Part of a small language model's weights: width 512, LayerNorm before each block.
MLP neurons of a small language model. Each row is named by its layer, matrix (up: input weights) and neuron, and shows model dimensions 373-468. Each number is 128 + 32 x the weight over its row's rms, rounded and kept within 0 to 255. Numbers have three digits each.
A block is one neuron, or neurons of one layer that tend to fire together. After each block is what it responds to, as a language model described it from the Wikipedia text at the highest values.

L4.up507:151165105158087138192114152098102071115128080144109177171124095092113152101134173178134105152110135140130100120076100102119072149200152122182117168153080144141131167128128163145141120096121155079148116184165073131120137093228110100156122153121147121118163099059134128147095142151099244100
Tokens inside dense percentage-heavy statistics, such as census demographics and election result tables: "of" after a percentage, digits, decimal points, "%".

L4.up436:161128103126150157141132131121137118130185133140130105145139126147202142104160102120152148078098124129152090147078115129136149153143167176119162196144143117065207168151106183123127176109097130158154164093059126101140144154165122097108124172083097171113125110123179165160149137176153158118
Prepositions and particles completing a set phrase before its object, like determined by, such as, as well as, responsible for, and verb endings (-ize, -ates); also section-heading ==.

L6.up191:174106190101128044087155096139070094170101134121108104131116119141104076071115139113139136161122065199148088062151163114127102149172111099175151083166087110113154131125113079088150118102172089108121114109125102174115154100125107108144122102199095109130121128113140123151087141179121129111
L6.up444:174123148147111072058131111096052085147056179134153159140128100117122135162119104114163145134128104134171102157127145151116124128120108094151135110072138123082109150100137110115149085133124094078110147127204150147162088118093125061094162150164158148130138113106136106099171122177197178114
L6.up490:159129141185137115079130137104150104160144119189102136141159056151114073099133155198140130163134119198102118087131176127148141110131154128049127135097104115162121159055127184096116156162122129082077117141144140119186163112145068120100145124159090113143122080068123103119107145180153193122
L6.up775:160154112124186184099123104165076095164086150152152076147120149085130152081083111097181151183121129175132161109129101076083136157142116122117168150130154115138131209105135192142172189104188155079111145111100118132152113127140088148160120121113128115128087130141159091145081161153135113100
L6.up919:136161123170125128028091153121153139160192132130192108131131129130154055114104188145122147181130138090083061115120166098103201132165131119147130138205106119135176137076104157071091121097183069133138214127121075067162183124114151082176130149163146121111141105106123159118141163117108147097
L6.up1038:095165127117147149081188137149112110074102182094093123162158160195044115134141106102180153174076123171147095092128069136096173166117123125105132133107123117137188148079134194119042143106133144093082147125205114154151053108123111176124136146172096099152096122077201085142107106123141159045
L6.up1733:147092112124104162172156135099092110152168145126169115096131068139153132115163197115157092160152129143126151123150137066120139134077136151084105131072115138142100204145086089100125134139155099075140093098151167115106128179131085135069167114191131143103124128102138136045094116136143146134
L6.up1994:145127153144096055106132105114135072118084155160167153104129108173109155141164165125123151195071129112111121088112160114154080116076077131151114094105116126095097146144102060124136123097154119100136155079167111139145116126114106078163151167212151137110158066183151096076139109129120174082
Subject pronouns or relative words opening a new clause after a comma or conjunction such as as, when, where, e.g. they, he, which.

L6.up396:088061151119203112188104150104117094117171098164130087123128160141117179164185123160142084149141110164151121135173123109147147163081122118137103123114100148144152155083082104135133137122044162101119109134150066166088167104184153120151160109098126141105139103180088114229132070139143118137
L6.up442:107101135181145147059162177078164150098148138178153100142101119125062152144139165132142096148158110191132100149115120104149132121105062113082142183108125143127144167159123156127159135137129100121151169093081081143130104137185137063126117130093124170139125141073163082126071134116095176094
L6.up449:121137086120160123146145123102154082059201096108107163103130189154090192106199152079093095190101071111127133114166129105098105181125095069089153151122123130138110104074168148128086141090088153177088171132095118169180120150186146060131130124071179116131159137075135094099119114132160153159
L6.up483:172146079155136172162124151078114095121177054124122154135140126110109115108119141154118175132109124145146157193122136144098167177129118153119120200102145104153116207130082122191115112121085162069148117135085070136128112116179144114112106155131178127154132119142183123144081129124109179149
L6.up728:188156084084142103195079126067148114105103146121192116119159135141160153091159136181126143104126111142136092150121146167046115135168115195101099199146169106105087142178080118149080108078168162146124133129065058120144145110140103133120110090095103127131111106144159136155111154139104180140
L6.up1331:103051088108206135165109073184119067090196126146157152146116075146129156112097145187056100131131113118129137145099130122082154124130133176123115156149184122109110179108131118074090148124113145020096154095103116137167115123119164125079132199150211140141131146131119129132149110199137123141
L6.up1805:135059181111130138099135112146143091074185082125158151175128130106150159133128171179160120115125081175125070193134151137107129107143101147153143134165135118118121145089082087165128119173116109093112185147129129144168064138196143134151133123101120162121121120094174170097103041125134146125
L6.up2044:119145133076138118118084135103124097131148080133111147118179111178120159102130095194125093099128136103073119112138082148092163096096121125100112175170134151123149157094075145110080144124070159136168211186185068164126080157126120130122153118072109115134160111151146095127138074138089214116
Tokens right before a number in statistical or tabular text, such as the | before a count, were in "There were 295", and born before a date.

L6.up263:161152150146142093161045159130117033150111220078134097142152147160070100126110123156100134136091141101140141169118091147092161128149099080152133133151096115171158147108097155148116131132193127102142178152071102163160130138129128099048132096132104105141124117107091121162144113132134105133
L6.up421:158149085098115130099141146157063096206114162119166068158175183157055134153144120116128106108116116161097188131126110171080140157139089116126105140095139098121147085120192100114140142183152101131125167156109132130168125129118133129062145121131161114096130176143172149124237158130183138099
L6.up431:133140137136095084152136109171123022187120205200137130130164194130140145154172137142113140176079089137153153184167143115139116204077096129132127116130140124126134188108110142160134159119168155055154127145126128145123090171117062072096098126116176123140103101104107129107169079196144140174
L6.up842:167190160112166121138127100167097103169170131071149074136104168119134126116173160131155130109135126149160164099167102144031167130136167086120112098130121079102202086111090117125095172126140097134143112158116118142110141175131124115172175122099154150132160179097076140146159105159138098079
L6.up1413:149165179152156182156066118156121105130096121102195077100158187117060170106161100070129057078074156098168128171106130155089122124116105164133087174129132092143139147125139165157120169165139112103189128119105074115185162109098131103136154084127088161099116151088129147108145124154146099133
L6.up1545:153138128153101143202113166150093136153121130110169075180154121178133181167166090112117120139117127134138158117090142142104128137169101090138060086099113089147183128135139127140103149122102116135157152106080129158135142120157148179149122126128078190102192180159109133105113103176146106114
L6.up1649:133117189147118084091174151152080119171090166124140105132126148202093176142124107133108102195175140135094103117148177137115150125114095136163178154160116123105151110133107134139113143134146109048143224133104130193197087107132144083105157115122158101185084144104096141166085065181056139157
L6.up1964:199150213152091082110111119121076079111118162158158107101116159180037119126122108124117127185101101172135081128131138122133143134132136144191092115096112102138094153106127121141120125158178098083150102116145090087172130106131097086116113106153133129150094143092118161091158105128141113120
Infinitive "to" and modal auxiliaries (would, can, must, should) right before a bare verb, e.g. "in order to", "tried to", "needed to".

L6.up294:107133095077135119088143107131137142127142095121125102083140053108140151112119126097142109166127092170129121107133175133130141110079128092123100126156146165082133157089148196083120108108155079131124137111135080130167150181091087116151111124138143219158143076195183140135104056155079164170
L6.up340:152165076132151147121171117099101086148131138157103163102142139070184128105155130161177160158104106143097085110118134160131180105078093113098118088094153092136118180108101128155092127129091125104110146147173104145142139075130098153110145115151149177148129083202195135123066141111110128162
L6.up1073:127142150043096097090085124124153113152170128129108104103174125074180186118181154144162119147134063157084102140174148160057187117091056105111135125108122115174158178085082141136111130108112117165126104147170104160149109138137099135140146150162178145132111131112147100176115075111147133161
L6.up1225:154146112147171112083055130111145053117189105105161166119129173081116180140192165099122135116154143107149107168188145154141171107104096137135118113104154113132142129080135148180132165138115093150125148105128091129168192089064117112175115097144145149142073125137152158095100141169137123158
L6.up1515:094115121120173120164135116146121114149044083130113105121138116086139130124114064144175121117139122169158124123145110156116169173148079112148165072075117095093092133143114120181143177147079113122139138111139125192094070131091143127140112134152101172091034085133128126138067056094124106159
L6.up1992:172097137108114174099137105071124119177130139138160097098162105122125110102162131104194142124122135124112077186126139135097177089109117098142096148166155071083087160144090140117142128130102093135095182110154149098159173104104137100166134112191122176116115097128126136079140157085148135152
L6.up1999:157170108140156125153078099166070093171107064155183135115137131050172133053153133134175165155135126139150136179119122158149161091113113159037072125114186090127145200117117146160148149131125074143124166124160049106157173131096157151129145126166157108119098080160149140095090147067151136121
L6.up2007:167165137104116157145095140160106086197132115105121106094177177084154089077182155100101134117092108182120134141139132148153184149122129120112114104068138099087115132167115132087144137149089050197076089085051039152189123131116110150150132120146084129118119143141125126105157118155132119123
Single capital-letter first pieces of a word after a line break, quote, parenthesis or hyphen, mostly proper names opening an article's first sentence (Mysłakowice, Kobsak), abbreviations in parentheses (CUB, DAMO).

L7.up261:111147074201133179143133100142127087100151173117071108153172088134114131078123059140142098130139163103143114158124104163085170100101115202110155172129104140144124112178130133089167168136051076094190127169129070134075103130163146120125167158146132132105093155092189117148124089117108172114
L7.up736:114127133056170183129130157110056120136155059127181151176140197087141143076098109144138082098052126121121053121153169202066188177138126143022128134135151139091079141139136168078108139101133108108134147090121091107150143075185159172101169143154108111106126146097133105147175141139091165131
L7.up756:107084116100097152134143109145157165124128170162104129176130141169111141083147165135078099112165125176181101179138128107154194127161155101153111124166151133192125116144163156162135170058128085122064129174099176179180111129164105122108125112096140184098146139047134119120139096093130151133
L7.up808:113137104116115156137115075161077137129186107151091077132144100142148139125173084176167104090073123117184135109094137140115189218155093103145158154161150071164116122128141095117108103095108157119195097196111132118191193156161050153093149130076095153128060140091203099121108116139128141130
L7.up1307:145099068136148147147127133109080080120152052147130124136137147112073102144167116149128081147145091109165156181164106102143129160158123130146148098175113124081119186147065178184154198096137136121133150134149125137152104128100096194063166088130120140110127126134139142088208131139097158145
L7.up1619:131127108104180161119115074126149125184188105168130115173136177125172137166160062133169079104098151125172142148100217119080096136162112143117145180138135072115108121130157134159080109134128162088137108173113078142165150144124098167035151138078147236119058148108174108150155128130150153092
L7.up1927:158064136091128105159149100134136137160139147156116120120109152153148118138181154179143028163116112049186202165132146162152192151169160141133089107157164112113153119082142112144127190096151116149132130152124146113214094149171105120097179133126089170151121126022144182117144136123189112096
L7.up2030:160140136117108184085170142123130144126128110184116144164136124118157137114147066115148142127088149170172168111182162120180170139136136166126146126163141148158121188130140125201126132106133120173087083136099146104189058100163082125122124134105121166115076103076183109127139128121123143108
Verbs like is, are and be right after a subject noun phrase in encyclopedic science text, introducing a predicate, e.g. "The species is native".

L7.up339:113090141170189125101177054175105110150142156134116121180154138135132135105087081134085136146106088124085126094108146158151089132034134116140128129141071125145103126144099175118160164178097120138155109117076107146115170177095132078129141144135123117130113141129137120113118112134100100159
L7.up673:113145130155130102132110153121115082107147082133168096152117135145129189098153145081077080108085125132166168077108160089134175181129112103060101157116083123101126102148097153154134127134165092126087121057120121125137190093192075116107103122185123130138152100095164122111116094132158147115
L7.up795:140101160149099086130063098133095087106160078166144129110127106135119159091104141177148067157141103103139110154106168091140164142164120123090057204159112090160112148115116120169107183148109117082113179128105081153147089140196089140094114204139190102130146137100145131143147112178127157177
L7.up1195:129098121190112105205037181136107113101114112113088139081161091140080157090158088147183117164139117145142144175112157102125140187088156114112083190100096115103148222132072166109129142136110153136043105162120140150116099128155090156184131177145104100129170103174132166132143171110126120154
L7.up1247:102146155194134121153099120093084141115153200133142143190116115116086151147082175102106073118091147188173117194070094091115151114055117115113101069115135146097163145132120141123176139097033091112052140131071128175117070123145097121129145179163131102118160114117121116107097075155137139132
L7.up1410:076105118159121109099097075107093126170129106170124118165136155030204100103103128166106077146133112136105117106148184157118133106112088111124114116146175190111136149156133153129139160139103176063173171134155144146104169114161136121139108179114165188092099175107106139088112140111136168151
L7.up1497:126062154161108104147119150118131120101101076085140139144141076120112175105140141135127084098139103146077054074098093139094126109173126138139135139126120064123204159135104182113104137149119083098164159099146084147105093109108158144178144170094149086150141079148150161083121134122129178189
L7.up2039:135071092110054139191168153133096066060165102145095175156137151103150127122190148131069129142172132156150169134166122078117150187176107140112118199149072135119171112130103117131097120075139149168091161128095098150113151184199134111117174149135120130097174125103134127175102146148124173076
Connectors right after a number or label, such as to, –, or, and, commas, and | in table cells (from 1995 to 2001, 1970–71, 25 to 44, census percentage lists).

L4.up1741:112092089132150129076078091143068109173105116129102155119136116156114131140118123141173131108164113104155092149160116077134153115113103098122061176160145076089075216161120180142159113108113131122074093086154175109139111185107107134155126154170107114143105116088147155146147154113180153138
Subject pronouns and articles opening a new clause or sentence, after a period, comma, "that" or "since", as in it, he, the, an.

L6.up121:159124151093106116071081122173144151147106180069126114189143128150166157083097143146190107044200107153094155151154150175089135155150109097123119140131148124170120181113121102171105131135138122168109187139078135176198123205099116135128117128145105130127108133125156062138153092128157117158
L6.up451:127097147085085042083147122110137184117156220042116189120145205138037135122038090094073164128118148120090143099107153122147135146153070129134112134166115102147114133136063111097102126079205127106162185102117147181166144149108111143121138142122138126116152159089142099111111128158099132181
L6.up629:140130111124152108098071113118044150123144229129117100165159168118111165088074128140161164146137120129099092145115166093151184164190146123125155155097150122146134107066107121064129138143215117176172152089156154096084064124088107137160108137156119163085173155096070125086123154122153180152
L6.up1013:111105138138080048108094179135143146136131141124105150139144163156079131115078113131166127153111112147131079091154167106205119181134069121139126158137110127158126127142108091135143097099140139143174204136129098149154168101133130104131179172158163131118116150089148075047137136119118096146
L6.up1186:161150189118109132091102136151114123184135210068186065188142132108133154125177109073114098146159145168094148132123102159054134159164110119156140094114059136142119110147119045129112153108124140195095116108114129170169123171115142133171163137168157100112100095128127116137167090176188107156
L6.up1200:166179076056139055113150066152095111181153165173091192144132115097085149094131182152131147153194086118039138108154088092101103097139126114142083116137172123128131051167105139144116125090145138125197139166129123159126123130113150139150140139102185094096173145161099082140188124156157143120
L6.up1489:111140083102128148096085180127098127138123128104143206136107187126077115118130161126089114146086159063153133099096157120152173128118184136139115152156104112123078165118139126094102119113252123111158068142129165149161139137081179190139087154148077128162125102138167150106177204153110148121
L6.up2046:164108126090123077107072156107088137163142173150114089149160169146159121122084106152107043154157105152078160152089077147078127125174127117146111137145087150150175117159137096158098165129111147160097130160091155131127131171183113150069121146141120102167089117087107117190200126173169159182
Closing == or === markers ending Wikipedia section headings, such as Works== or 2007 season====, plus commas that close a long subject noun phrase or appositive before its verb.

L4.up1402:142179179105131148133145076136095152102171159125166050169137174152065134159103091118134125077118110131170134165126176125100165128171074117114118134153153077141172132087106072160131166120134095150158097192079110100132114088145116082128154106130136113166102132121126168071155116142193096112
Tokens directly before an expected verb: infinitive to after able or attempt, modals like may, can, would, and plural subject nouns such as subsidiaries, traffickers.

L7.up41:078165143171169169087169059111162186108133116110159142141132174108086163090076127125095134101103097116174172149126190121149120112090110145153141184110141124104091148127102114149087127151087128108132154145148122136129137179120071074104211086133120143148131139120130136120121154097114154150
L7.up67:156093124167162098111149128118096132164165096089144085132134196185141051108104114180102159122127106115086069156148163108140102118082150153113110076140126221092119150145088110113110090086104157118140153150170130180125133159139152074099108093102172157101151118140108123099168099073095158132
L7.up463:149162131118107115132112126158111091127107191153199103087178071180148092123118097146132146104142090136171113165185148070101103120129130148106126156104120088126122126101130100134117179124135091089137038131158135128150113126146100084137147103118116134134167218102175105151101113115162214147
L7.up597:120170134124138108122120140060137119113101161095183131112149073148107131124062094141105147199103078137131077093101138197117086128074118053097104088140072148088139109156153102085117067142201089116132162133102126136130143138165125095142085103168137139120104149210148110105112103114121195130
L7.up606:093198133107109154076158078143122070097117209112133070197158158173108148117107071080095131156140060082132185114142111200133139169157092106135114126126120101129118143175131070123105098164097099119038127109138086134108150121128153103139096133194100136121181187178141077121149092135185129125
L7.up1161:141110176105106135086116111073174170142120195112121119135174104166090130107090119101082114111125102177124154112139150146134079143074171128187078150163082151094099134097099080121121136128129076135155148125147122139149153125088121158116159111114101108141123136101099077139098121066104139153
L7.up1468:140100180150088070103088141094111135107131160076110171120114168145062169145084119138138178174114159092161076061141179144190146134102092151201100133119095119120052127169124135137108119116127087148173169073125095161157101150155119131114131145122197139167158128098182122072150157167108087138
L7.up1511:169130155157085040126085128091072109089127178131161163098146140135070110149073111122099184181057149107174095043141171145178082123101082130194112160115096112133106134146165103138100116111179077109162142060092079128126093150134083097124129123167141124146140087115141116055148090175134136132
Final piece of a multi-token surname or noun phrase acting as sentence subject, just before a verb or 's, e.g. Saper-stein, Bogdan-ović, N-adal.

L6.up296:110061156194066161134122107072132136087104146172170154109126033132136140165110131119139083145174135152141042204082139145131105136155133158148091147112062121170159158120099157144149152097098148127109114162098170110203172093063134078117118146133135142161156106000197097100145175174128129136
L6.up335:175081120066120106140165085144094152066121113236166093110160132169147163121128083142064075129129102115115168132141160123076121128145104129137124157133114118199112118137109079158072111078092125135097096219128160127128085126114176151132154126153119182120100156078180107119188099101161131147
L6.up385:143068068117050121140073107156127121105095164164117098141144121201127114116167157163133112141097094157186102142142144129126149154182117101140097129185087136136139097165134169131104133074081162164160152199106131124146112148193103106087137125144109216136069168077117131142109078120153184105
L6.up890:170081079138044094144130114082120138075088090154120109149126131154157107083125080164119098162178110168120126114105153156143114165148094128152130159135112107186169124137150124080113148070083155128224116153120164146152169168194116175102085144165134165134059130089142113080154126151123168056
L6.up1313:141062142115086146138112114161167103094147183085167138127089115157182186102138174205073167128147118133175141141135126128137160145096132189149101137070046116129140075152130145133127161031131120110157138131131169118157096097123077101153096123117155177142111089128138152091118122130125117135
L6.up1610:117157183108066115134124097139093115207176078139101134113133090107157066148151129177194128145108132129119223143150108155129125168169155139126154109183116088124161088177119107130159153103086098091173126162077116169159120127114110149081135146134150158095107183099126059099146153139122161088
L6.up1756:170056107101107186208114108154120086155072121130121145154136201142154100151194094149141102160140138132228128170160163106162155157088174155106113143163103116115141128133107130077137134071134139130188138134174126116150088147131075083072127154096093214132114145061170133089122138108204133163
L6.up1861:141095060114113178089142085192168114126067080165135097130116116140159186129183099176123115123146103132154131158128161131130127115190094156179159133119068134150143162114145126159148136073116151113122156122129154112183067076140098121137085152110121154086096087097173151117140098140164159112
Word pieces and short words inside scientific or technical descriptions: endings of technical terms (imparipinn-ate, pedipal-ps), and measurement units or numbers (cm, meter, 3 ft 6).

L6.up475:172131118106077144125092202089140110156103079139176100110138164134124163115149162154139102163149075130143148140141142112138224102131110132076057117088144087111121179083143105105129149069102123122068083180183123121174107142153092139129128195111093136147132113073099119135126149129112130094
L6.up496:189146151145090132182165128083156071123186116119061087136160055148122146085099200176141114177131098125130106137104106150104143158149069144089129107115102179144142112111065101148139174135126198148126137083111074141130089135140151056130186128128111156115112092131112108146141129113069166132
L6.up525:173107132128112123095182118118168079106145174155120119134155063113129120106115147129089194052092144140090102130142136151065113154139117084135100122183145069146142145121091165096065114064183157160137118126201134132135111109117190141181096139125121075132102100044128129107124154131154178117
L6.up750:117133150029177064084203124066138098074164127123124119146134135182174098116200127146184126111148150155172082191090134116109153158147075090138157148047118077144162166134097125116108145147079084146113116159143140140112156157164082221120118137188151110088137150093095099137045079139143181173
L6.up884:167116077062144145147131112112144099114160083175138107054135090152193129070070196116103074160143102126106152173113157079095112068135171125127086095117088138157091151090110146102087129116088141128118108139066143159119125133207092099113134137129146153130166139097129131096140097120144160171
L6.up1007:191139076118138112156048126152104087105137101126154168172195118109168083079149112168174130111139097130222138126121110143108189142105071177177120174128157136139159166144111137115170173164135118050116098109111079158096118148132043098158175106162066203145157091118166146128173120081110164164
L6.up1502:167173070103131056110120070108103115118214137176143081099150152109223149156150072140094111099133109136122081117105147132113086142139170094138126099103061145087147147099103172166111153128080103122135182165103128066107152127165091115109167104081102137124145149162131121101140120126163200168
L6.up1959:192135097111155153129099158084097100140159088103168120097153068129132152121124165171113190147151057138182154143105129119140131140092105164082094124124128114158136178127136116114116134138117126130105090115125153113107096077198141102125150125122102121109165124066107137156140111163079161086
Blank spaces between pipe separators in Wikipedia tables such as election results, census rows, and track lists; sometimes leading digits like 0 or 30 in census percentages.

L4.up890:110168132077083085100141106119106064156173069108091109091143162109166133148131143077176129149122127162170121142141117154131143121113107141045096128069127133103150122098124096111140174128086114169147109100120094109113110114136124157122164132183177200162122158128133086115138114139142169131
Single-letter tokens starting a word, mostly the article a after prepositions or verbs, or b/h opening a split word like b-ugs, b-ooth, h-ips.

L7.up312:148053163123126114062082184143096124126094149083188128130173203159159141120077148128105151091145123081166145078109127126093144120125112153148147134096114119161155214128108123060170133100128102101155132105123074128123186096113102103144111126189105128133041101111176087137090150166124118125
L7.up655:146178206118189092146091095179088105175126184120147121067133088141150133101136151110132131132105108164144077157101109138106143056100155130083146124138152100163154174120072150095123094120173106148163150089173139156161102164089107138077171135179107132122085134133119137129128138121117172093
L7.up1001:175139096123112093105150034073118095181051089104156130101176100122084071128087107127121170130101150126126085130097174126164065146091051123130134093129163099145179157108133120168115098125155124095113132130117113160149062105088105067127179092184124129141158129120131099111168134106143182109
L7.up1024:199070160123110096189084167120112122137167183058147075129119137151197125129141155126129170117139142213115118145076137100104162093084086129067132139104120034124128188114066171125115161103113144173106164075194088152165169136116124126116146141181103079114133110087161166118129110202072133148
L7.up1552:176108130123088080103135048139144115172083155147152104104185148115102122148096157157167182161088152130130129128145142135167094105070087094132118135060111075108134142122073155171161131106072145142144158093168154145142090108117086120127095174147167130157123128132141080110117103128165114103
L7.up1591:106206106113193128204159087091102098177158126101118185136183173170156103140143119157163168113102127142119151124108160065155168135096116134136127114168128078138050114128099135110145157113202123165104165135173109114136128096136083142118145118163142144141203142114167080093097117156108126135
L7.up1726:143177102116090165138130086079166138144127157105095132181114106108116098123148130204098094134101153192155150207155091156103183071140171122077087093180152123140156180184130111099143169118124138128152135142109107118147118108094081126034171083118095169161158107090182125131211094100093132095
L7.up1921:165107181164128149085121150109075136169125054125150138123131099137178108104126125153168116070149086168166125127129160172087121169145176192102143123152111113100170238047106156147085165128117126152149091154127128127168062080158122081132166116150048152104112119131191115123101124090130162050
Subject words that open a clause and come just before its verb, mostly relative pronouns after a noun (films that have, books which) and pronouns (but it was, what he sees).

L7.up794:165165171120157143125145094161137092106128154155168079105149154198068116163141125154162140095126138175155044138133119113060191135148147132122083098087156093132140168105145080139170106144105115193146172135146122115158144081152130087110114063137147126139094103104130141113140117187130137090
L7.up1021:182097169124172076159147114139122148124160108161139092097150133140119120098110110127159130107110130122132095099086126123042117155165109099092031105133105132082122157091122125116123215130138153139125137128083121125153143089171078081193096128146103096135092097070129170141139165158114084121
L7.up1278:135146162144184156140118077186066153088136150089109130142134184167095094094083134088155141106131141111103115115098118101107141133154087111135091135127168112165163189110087140230164210108138165098118146130137145090163120120093099104169096117141097179107134114127117094112160126200152146094
L7.up1298:086131134155130094187100093109134105118146113163192151174199138110160152168133154119185115160118106090115136111079166107128166209168129151152131134088122080073159122089134125170130124088189081185119178128112114114117140091144087183201106152149159158085181138117138117181081112134130098127
L7.up1586:140139130085123114125131117156150158125169155142172097139147127132078145112104153105150084092156131132140112109124165084145152174192116123114101153191116102087131133065143093188160146167177107133178127112129105135175132113114116118056105106082091165140122091109157159114165154189131122156
L7.up1844:154070196169142104141125153071081152171177101184141092090123146097105099108127149097114117140125123173125097127095115104135119134106129160126091142135141141079168086099117086093088127144155116099141169116089112114120122137141139098143145159095133053099131095084123142074150166122132106108
L7.up1850:136118136181134110112130124141094111105120154161109070155152076115065162144056079210143106155106117090131091068096117122186111135072157126110131130115128151129105172130117107102134154125169099141148104157096159120147149116120108069092056181150094108173126135056128085071158128187169135149
L7.up1876:160148100138142094183143101120130164082183162132096077161156123132077130121116053109116077093128117115131112111118178090084161154158092173141078110204124174145090114108144147200080190076166136144142119161130111100157112110136099104152104131128056089134118090141133097175162140188147116134
Plural nouns and the pronoun they used as sentence subjects before a verb, often completing a word's final piece: fins, artifacts, they drafted.